config.toml
num_hidden_layers = 10
hidden_size = 512
num_attention_heads = 4
num_key_value_heads = 4
head_dim = 128
intermediate_size = 1728
vocab_size = 8192
hidden_act = "swiglu"
norm = "rmsnorm"
norm_place = "pre"
norm_eps = 1e-05
positions = "rope"
rope_theta = 10000.0
rope_fraction = 0.5
qk_norm = false
attn_scale = 0.0884
bias = "none"
tie_word_embeddings = false
parallel_block = false
extras = ["capped logits"]
init = "normal"
init_std_qkv = 0.0481
init_std_o = 0.0108
init_std_up = 0.0481
init_std_down = 0.00585
optimizer = "muon_variant"
learning_rate = 0.0121
lr_mult_o = 0.897
lr_mult_down = 1.5
beta1 = 0.93
lr_head = 0.00685
warmup_steps = 200
schedule = "cos"
final_lr_fraction = 0.1
batch_tokens = 131072
max_seq_len = 1024
doc_mask = false
train_tokens = 898900000
max_steps = 6859
dataset = "wikipedia_en"
MLP neurons of a small language model. Each row is named by its layer, matrix (down: output weights) and neuron, and shows model dimensions 341-511. Each number is 500 + 25 x the weight over its row's rms, rounded and kept within 0 to 999. Numbers have three digits each. A neuron's up and down rows have the sign that makes its largest values positive.
A block is one neuron, or neurons of one layer that tend to fire together. After each block is what it responds to, as a language model described it from the Wikipedia text at the highest values.

L3.down684:502525481496505475496522489486446504493500529453522525481512502498498532547531424504528484499501510499494488482453484476497507513435499494481521493512484553504510515493483529511527503474535457495527516511524476491494469498530518479560505481500527517505487448522491485527505483503454479540506452515493479484471516504481534455515443553539460511571481518515498447458519507438494497510512517478478496473486535472521512524512488490508491521482522510483506511501525520480497487507494443514478476465485512526430466482479
Word pieces that leave a word unfinished, mainly prefixes such as un, sur, or extra, plus mid-name pieces and Spanish/French de in proper names.

L7.down75:468462504522481498567515504516542514508529518535492484500486530495514545455520503481502464480517544492525507471529535499545500454486478503505473509497502495488515497521528496480501491506437481505496503461485553506492519485514489534507509482517521505510503493516499576476513548489515467528483547526495521483515489491482525486474506485541518511507514524485486477510496523517478495493508516519540495494484469487538457465512495475499488496514517526510528539529519438489476514462482545490515500499469508511466533531536
L7.down450:472517448525485534449487505433522501466523512488488503503517484506510525517455563556528504492493479520526515497462494508518503517512486515517477506454480463504511473517516479533521478509470478504518483539509495522472538527484490536498499537478500512524505490484463514486520528489530522520486453478488506456495511550484477499513485480465498524516481521522528520486515527461559488528487499486505511495470549452487474530497452485474515484521490524489505476527472497529482497502511515531484551495519496499489516536526
L7.down1039:561486552492511487522488498475507466461502492566487493488502514481499473499535500504523517481473537523493491477517462541500517494526485481501485534513485470503459481533483473478499446509523481497507481511481497504484526524473513536467517505512514480546489529506525503501474471478505500489498528552486490481471488458485474523503465505500522525527444434503462550506508503505467525529527543491517487515474516540507488505464509497518481494514452535472496528531494461444471484495500493527495518514511511470505500486516
L7.down1322:450499485507482564505483455501505519489469478498524492512511510503500527471466503486484503479475520487516473491487456498487488492504544519531488518500504498502509493509533464514516448485476488500530518502504501506511561483459519504523505505481529516502482474516464483475483473514502522490476520562474496452533514490531489465552472530472502510512476501453509519476465507522525504478497465466505499502571486516511490526494463494523537488500456495440487519516525519505453510485519518530518516515526472473481518479497
Opening pieces of multi-token words, mostly the prefix un-/Un- (unaccounted, unwittingly, unfamiliar, Unique), also sur-, trans-, dist-.

L3.down1641:529483483539507487478500516512477546500534478468556489498534539511491497495509467525454519488496519542520485490524475490500509465492517535516502478486476459455503493531473482512517489521489464454511505528494526491489471541538486443492535537493488509505531530428504484495479494474462465499484478509513492510486509502495547527474484445545480520484460503463447485530502503489513482480474486470469456466472486529514481512517546526493501500445456509520549507495523496525506471521512490501497496522482496497475535492520
Function words right before a bare verb: infinitive to (said to be, expected to) and modals like would, should, did.

L6.down366:522502505522448476494513555489494497453518450500514476450464532532459488510486521523524497550475469474528470533496515486520509494501515475515516481460485451492464506493518510515463510501504453541478439481506487535478474466499469508484528510502498510509533521493496505487493496522469479504459511509521490465513471512472502521467520503528441473480488484548496501486522513502495497503471518466485505453512535488518515497478477500510499461524486424485488485505517470518518525479467502475507465502558546507512529493524
L6.down378:486519483492525516490507524490517508540513490535497491495507469532463444475472456488484475488419488472502486489506513528544494496458485496488494509463513511496501505525553523517481478546498434498525490504472513482494535501495557507509547524483533475487523521518553511473533501501480463521511522473509480543443499521533502552491503530512506458531475509493468476469514479523486502489504471460503493554507524475511508497447460507499524487463489494456485540476509505494453497559494488502515473515540430481497558533484
L6.down398:474522501493509507512500506495499503508501506522533524490485490498485523500491488512492484451493493450453528507495466460522522493515475493499486454484498505536515486495513471509516477510503466506514496480538477518459465473517478527498475492549496526492536493467500505486491472481490467482475491508527487528518489519531543464468477525476579510561515479513496522488533455506466476514474480516513500497451463524472470545495494478469503447493473484446530480475508473482520495520552513503534514560528526520498452480517
L6.down452:498489499516530499488487494511479442478484474549498469518470543502477513481483529529500509521479491516477525511476517515473486478487472482492505508510482522502509495547517499493516495475522494528492479496467486554451479488518476535514432509479486524538515492501503495482479497539516486514517524463524474506500509481519546504505491523491537517565516485470447474481540540480426486515551517509487510552502446488503508520542503482494493488494475508516462467446481520513499495460479514497505504506535453501462519515532
L6.down693:488483516529485545508517481507510490505494492471501525486468501492490552512548511487511472486523469485514475498524478527493491491486525527496457502505500562466518480488500474503518496526535518515526518504488497496524522519477477501550520487448556514492477496520457505500466521492463503535500501503513538511485526510492504535472487538534525481525504494488467496560527515494535485491487529505485485487522475502481525507522520505496487478548497501505490457510525503466487493517508501525529518498511469475551518521507
L6.down776:540559508491459502549471503526510524527488508488521508461487507496462476556538496500448470487526521493514495483488509488469484519539484512490468518483480475543487528487511529544485534491460507495486484475512496521505492529459543548485495514484495565508509484542500473531474502469506493507499483495492536544513497459491528499491514488502480490509503503513534537513534504523506486501470481439478464515503461501503486496463502477516446493479522512538504503497477479497548484496560505506509511499494521460505503527515
L6.down815:521505501498503538470471509473487531541533485507512493525484492516485492480506476515543452482491501487481508457497540506510521523517483564492460518493499464508490459501447497529489484489495497535499469514489550523467537489485519487484500511496497460468500490472543510496465552469493517492512519475462470514489521538510476483466457486505517487566474481452525486495474436530529492497476511535503485517481494544499465524509455507481532470503461474492511514520473511500463515512474472512513465511519508475507520519463
L6.down844:475497499474464547479482501460521497481510483508503523536486487488448480493535494456452536513508453495516494512517465487487518524470529496510492463480493465471499521504450484516507494559557471524501497524493518514518497502546520515472554468443501460495534512566462494497473539507503512488489533500491467465513513508509523495475476528502496509504515509472493555536532473516486482576502481492485502543489502486485470501500503505503575460495517482469508469477507517508510493498523486504521509548533478520561548476490
L6.down862:462517524484503533498490529497554513479514493540442498516520475453511509489501507499543478490468512512461499504499489468482489499475472512503432487459499492500424517512486504485522503512496488532499487492521523464491535503483483460492481518460519495469497463523505505450490463477509528523516499454496453485452466477529495510502448505465502511483538502495538488520527496516490491503498490526531466509521491451503488514512515472477494526514511510500477506507506462481530479473510484479498510517482508500535536520483
L6.down936:497517481539491500542553508561479531498521529538493513549519514483527483509550475489507490495469520491510498480481519524476525524498525465476501491495517492519485502522473456484510510462482517491537467518552528485529485522513514491497504501487514531518484488486507443489498476481474521479517488503491523532489500485504502460458518510546511540538493479496518481487523495530521500443525531484530491538473542515493546490478502522515520475476505454506512488533519495524512489532516505557479484503564466485498488523466
L6.down1083:531494504519527487529528497462472493502515500502494555476477505438472460519486531510486483496512477496508503495482491526539511488475466483490452496525488488508482507506553499494498495482486497506508505522496494483511503501546465532491533531542539494481438442524459440469497512527510528497562529506467471497462559499455476439484490534498501496554494481467471525511510503514487525487515504511509494475494506512513515501510511505498557481489510439472462498481485461490498477567481460494482476486500479523520541557539
L6.down1086:503481465498473520469532494471505500479555500538510496551486493509492499474493532493511509514493516499483516485509438484508513512491549515538471475535513512537521490489532473492504509525502440506545524469503453519519548475470507502527553517490516495534494457557527481471500493478514493490461518526458497476495467534503514526493499510506474481454536483533487514501518529517466482488503446431514497465549495501485476475473474489504528507512483485438476485507510550496535519511512500501543483519483473484502485521499
L6.down1189:514497441457527509475470467483507550523514510512507493480499475467487499523508500500468491452487520471534516511489489515528480535482549479522498528441473489527556484486515474504492508531503469462534552519518518521499494450493500507493544505528485499495498470492498518517503488495515483500497490510493491470494506499509487486463497533479505503462524497501464545474490491506533500485495466483539502487505492502530507501530496522503528479438490449513523532467536498484508455467480485553548500487491490475494499514533
L6.down1393:483468539473519514511503516518498456496511525493481541493501495458505512540446492509507498513507501495508497536522467523499501478526485467502514505534519521496549546525515541511513470538499485521469476493545505546533477441564530500524525517539503523498538507489477515552523482490527527493503515496515529468520518514519487444518487481530512516484466501533497509496489489461522499553523462540512512506523453485508474510480469503453517504461519533483492484512493527499493458492482510515493512507500537539462472498545
L6.down1611:518510534519476476504519501470540542485480460511508494546502496505472553555512518478498516507484477523484500514510507531498485511504519515501473527455516477542459507541474485448468515488543517501530554540501507477523528534475493484505501493515520490427512511471461499536479490449472498505509521493510520500467494508496487478484480495485505483525528543512471445501472505521485530492504511496525486485519461479528501525532500501500519456502481504492480489504483513467548485480486497469479502518477487472543527512532
L6.down1698:529464467538492562463494493529461482507534492475486518454510491482496489470470511513507511510503488515513479441472485500504507521492512483470475487533494483446475520486515524501545508507461475466455458499466466461496510517469478453538443493490493528502493499532491543465541486471517504523491524497476494474529523494464497478497487508462508495507492510484458499491494460549483473464474523447516508492491518452530500449539474501502500512504492517526488485503479475548500550483483503512513503456486518530506476535509
Fires on the first subword piece of a longer word, most strongly the prefix "un" (un-available, un-usually, un-veiled), also des-, d-, em-.

L7.down105:482509482489541490487498540481509509501534475484504530551472523509511511474505520530497532503535549558500523510476513511492468468486490475487525473480536524489474510516476469506476540485496507463509549475536478474512487537477454503527501478513501477518544474455501481489468498500505502469526489522512495505529472488506512454498518478480511486501488445500513493522496520514473549510520501521508507523517492519511512537526510462491491491509513527506500470517461494481537470528552500518482503490474456537481458511481
L7.down265:512517466503518521537472528480485505471513503493485476540473490501505456499488511504507519465516488530508470486532516534474487514488473440487502519546494490499492479527504521558517498489485530501487517507502506483539487525482495518538497497500448486506493523511517542446476518507448509478535489499479512491497484525476510472501478535520537525474505490527492521535520538487518478522511505484513469519506451475518508463513527525480493503466537532507483520564512521500518459513511506503527500480538508499486531507495
L7.down943:528519474473538548462476445508484506474513508492542526470488529489505482484483481505498519474534513529492467529501486474527482483510519516488483486460504527482492470513536488460500494530556493482503495498494458501478481541473468459499511496502511502533499542522454461491491500555541493517530497526514457522494520529487515512455451504525485488490480480504538504525507486491503531474509511514522493534546481524479481518519501514500479496506543466522526510525479533551480503486510485509529503511452543481529509488509
L7.down1488:472536498446470469519495504513475465478482521470509502527482453518498484522496520479557498552517484478501408491519528504477502513500528526500487481536501500499476519517508498507522500502598544459485519496474516491493517465463507567485504499437490465531434483495496499467511510563477539498477482513506491508572503503493520475498482527522514523487500491495518483474454460512529537479486485498472515491514455502508493492479560510533526499472503496504484500481504478495533520534495513496528530531516509468518462506447
The article a or A starting a noun phrase after prepositions, verbs or commas, as in by a, was a, earning a; also word-initial a-pieces (aims, aid).

L6.down54:518510551514503537551497507474489523515503473495447538531522490503496494512482474478549511520489511510486502494519512498510516512539456540507499471494499497468486530501523508532508488527490517467478495503510512494496512534481470475510474518475519522499548529501496491510520525517503496502500514497508489538519497519449522523506462521524474473483523511482496534482525516533506506525502532488493451508470473483520485495488494526483531519532514508505499519502494515503513524533508485541506512513497461515505532485504
L6.down208:525512507490485490472561497491500527522468508487530510468467531526525527489505505499478501493508571503475502504518511524514537516529535531545490505484461551482498499496521493503486511516473479522520499514515494521546556502504472534483481509514513512532450471456522455501476515520466542459487516530535502468434483541468485495488495453503521516519516471520499483549487493504492497447494494510515472494532494476490487486497459498506503487467529502496485495499515547549494503511507526479487480491464517489553498499440
L6.down257:528539545489522495554487495479516501488511522535532469530496478473504494486487485495499500496519526528533498527514522495491508463488533465555472474444525541511545510462511477537526494562480491498516505515490508513490540513500471465476528475480534505471465488515443501493487502477518543494469496424531500477563473466515500508508506489485524492507527474474494479527525519504487521501479526496458534534525503482498517507483471483514519503508498525522469489488448504544507481533510501522477477489548516495479496498474
L6.down527:501455498478536535478458498561496519502465525463501549505510471453496495533429502482474549495511523503521509507521523448536527535530500485533467486467462489521507515541517495523550556499508437487491483510497446494516498519485520490530480501463479535494514494506548502469489510530493498524475493517496516542503484499459490473490509510539461500474472503478506508476501507482497508510530486526505499479507493455511495491539482506482455486504491498502478467436518490537552487554506462500452467513494482504489526510518
L6.down576:493512520495531497539527527527464475480507493525480509521503530518459534482462470475499509510455468459521505506495520501517536504511501507481526510537489500488481498506527449540497521570454473496500512489486498517492482510491484553501480492583520535534511550508506495533477502471522512476497490492466482500511519507517492481485539506470481514518528482549519476482538492466521509528490434515515498495500569487516479471516498451500507509486503522533475513439503507473490510506480441512478487520494441469527477503506
L6.down756:510455477523489486545494510513465475437506532488546495504468531470517496513509475519465526530519479515515514484528486527507503513531514513505501509468516488466516511529492527492509464539533508465475477489487502548464497507520532515541467539497478521521502505473505497515474532520489506492506522475499512504491509501516491504524487511508480482515464456509503518482502500506497518535506449468479521484503480477513477497494515482490460450502487514536522498505519525538499519547498462506467481549519512500482504450467
L6.down1014:493511477493507519451572521495477532489508525503503513485500479505489506495538466492459498474520512520508471516493515472478505472507520511499464505443510455471475539477534515497513517509505503464559468555530496528511507508518464484500542516501499526514445511479505495472484517517479545533504502501478505440516484506517510494521513498506461495496505496527518538506535447489508528507515492492477537469501482516505520480527469483505501497497496472499488521475497559510532538487491522493567511465509506544532501490471
L6.down1041:492503538522465505506476483518490498480490485527512511479477486510530470478494539484516488506509518501507512518506586514480488524506489489494493504470515505514513546539491505543502452501539527486509482531511499507511460485507484511487499526485531484470488513530499523536549488505473510487479492486504494497532480492476522515438471477488506507491514498503474501467504478506507480504525490514534538506494509496526454446506490486463492467530502506550454468528510460537519491494511499511500532477465502518533496421416
L6.down1124:478546502491515536493477540531489549485489498503496482473526490496508513514486541463512509491544492522470492463507528511463516515463450486451464450444491485471516496500522508474510476492505470506521504465484503476494488541503516498502482494503503505505496523531514461491502493507529458513480502497500496555502497559483517527474507475525471532530441540475482519454535528449549527489476504492484489531513495466470499493480511492444497454510494519477503530516552474536482480484552494487513520511510468526498510512478
L6.down1296:467494484537497468487529490531449489501478522467531510523483507512502485498523497552513506484475518521506533463484501525495510495470490520488534495507501481504483510499513502491463482462560500475522542506497485477510524498459491495486520538479500515541451496480515460494508512523512506494489486483476473503580473500508530477482498526502516499523507513530467552523496505536540475524470509556491480526479484488525498546500505510510513504512499542547530479512490522486507480519510470532538450460521483554545492518506
L6.down1298:521519488547531504499485511490508471533482463520520490458554496502503536497477497495480551484545472459477468521494543539519492548485507522522491533478466509525497509513515489543470505499559495544475505504482451501520427472492487496512520508496494510468465501497529504468517514476512482502454492466469536452522505492510532544513486535530523496529494526532547479538505529477490534511542464525536500526485492500512493510509467480500465476474509451525498577474496496586532495509543522484519525552527482484538500520541
L6.down1389:498439475477513507501426494511482536521522515465496514483515499451471517472473497501488485525548469493495493475471505462484517468490522527481481445446521487505508507520507484488465455523489506486495503470494562469499557491503516505502502506485512513503489499482460495497500456528502539449499547546479525526502479496467466482516475473487512493450456489484462495514491505441504504500513505456514498521544445465507470515528556520524488488541499487460503532520458504533542463514531540495524451485512467481487520506504
L6.down1474:499457539514522502501486488497501517536533465457538466501526527465487502536500471485486512492469497513499503513536534499509520496490451438525488472491464484500537504527503486512455492508525520487484508515504468456469521536498455494518516486519530523507447484477527541487469479495469549490477467450503523493473503484508512497504546508467507466524475516504493506513463469479497480489476509555480471501484473477492514539497501508499500488513479506545521495491465506471457479492438421500506524485499468489493488478485
L6.down1512:486486540501477511487462510476506509512463518502508540498501468458505504516502535507494539489473561517456485509535478481517473520478469493473529518498499491496469516488528499517484531497490500496479514487509499512514501545469517504507505471467480533534531456544511496479510450514514508525434549526503464501538456497487510498484516504472533491528486511502514526494502444487520467490520509549509467484469493476491530505493511506482477487453486512492507530467540505575495492509480465503495499503497473503527471512519
L6.down1580:467465510508500522508532531518489491500495519461497541497464495520453536516513487535517496501504428457519517457519526495457510504506547457504488478503503534475525486520539473487485545517501506484507504499507495498542443527497493468484520485517485469520506534482536491484497470508499478506487476485495445488458495441521554506488540523492530511515519534503526499500527512508537513496517470553492500516493508492488476464514477522500469503488463538504463526472510548490480496521516522498478503501489486453486522494544
L6.down1636:443484520528476515479460515494494522497532499463516510489525509486494493539487507514500485494537474532537458466526481475508505506487519518504462474479473502472525493495514497535495521515498470466482476513508512506501515521472455502471522477485531509484502495478508524506506454473489505528505494496482513474553519541489509500491470521508481510492464485502526513493509509477450523455524439520470528505485463516472510492487545496538495473475457502482483472489487530526460474500534491489475515521529482431536550502481
Function words and adverbs that open a hedged or evaluative predicate: to after appears, judged or considered; have after may; modals and likely, possibly.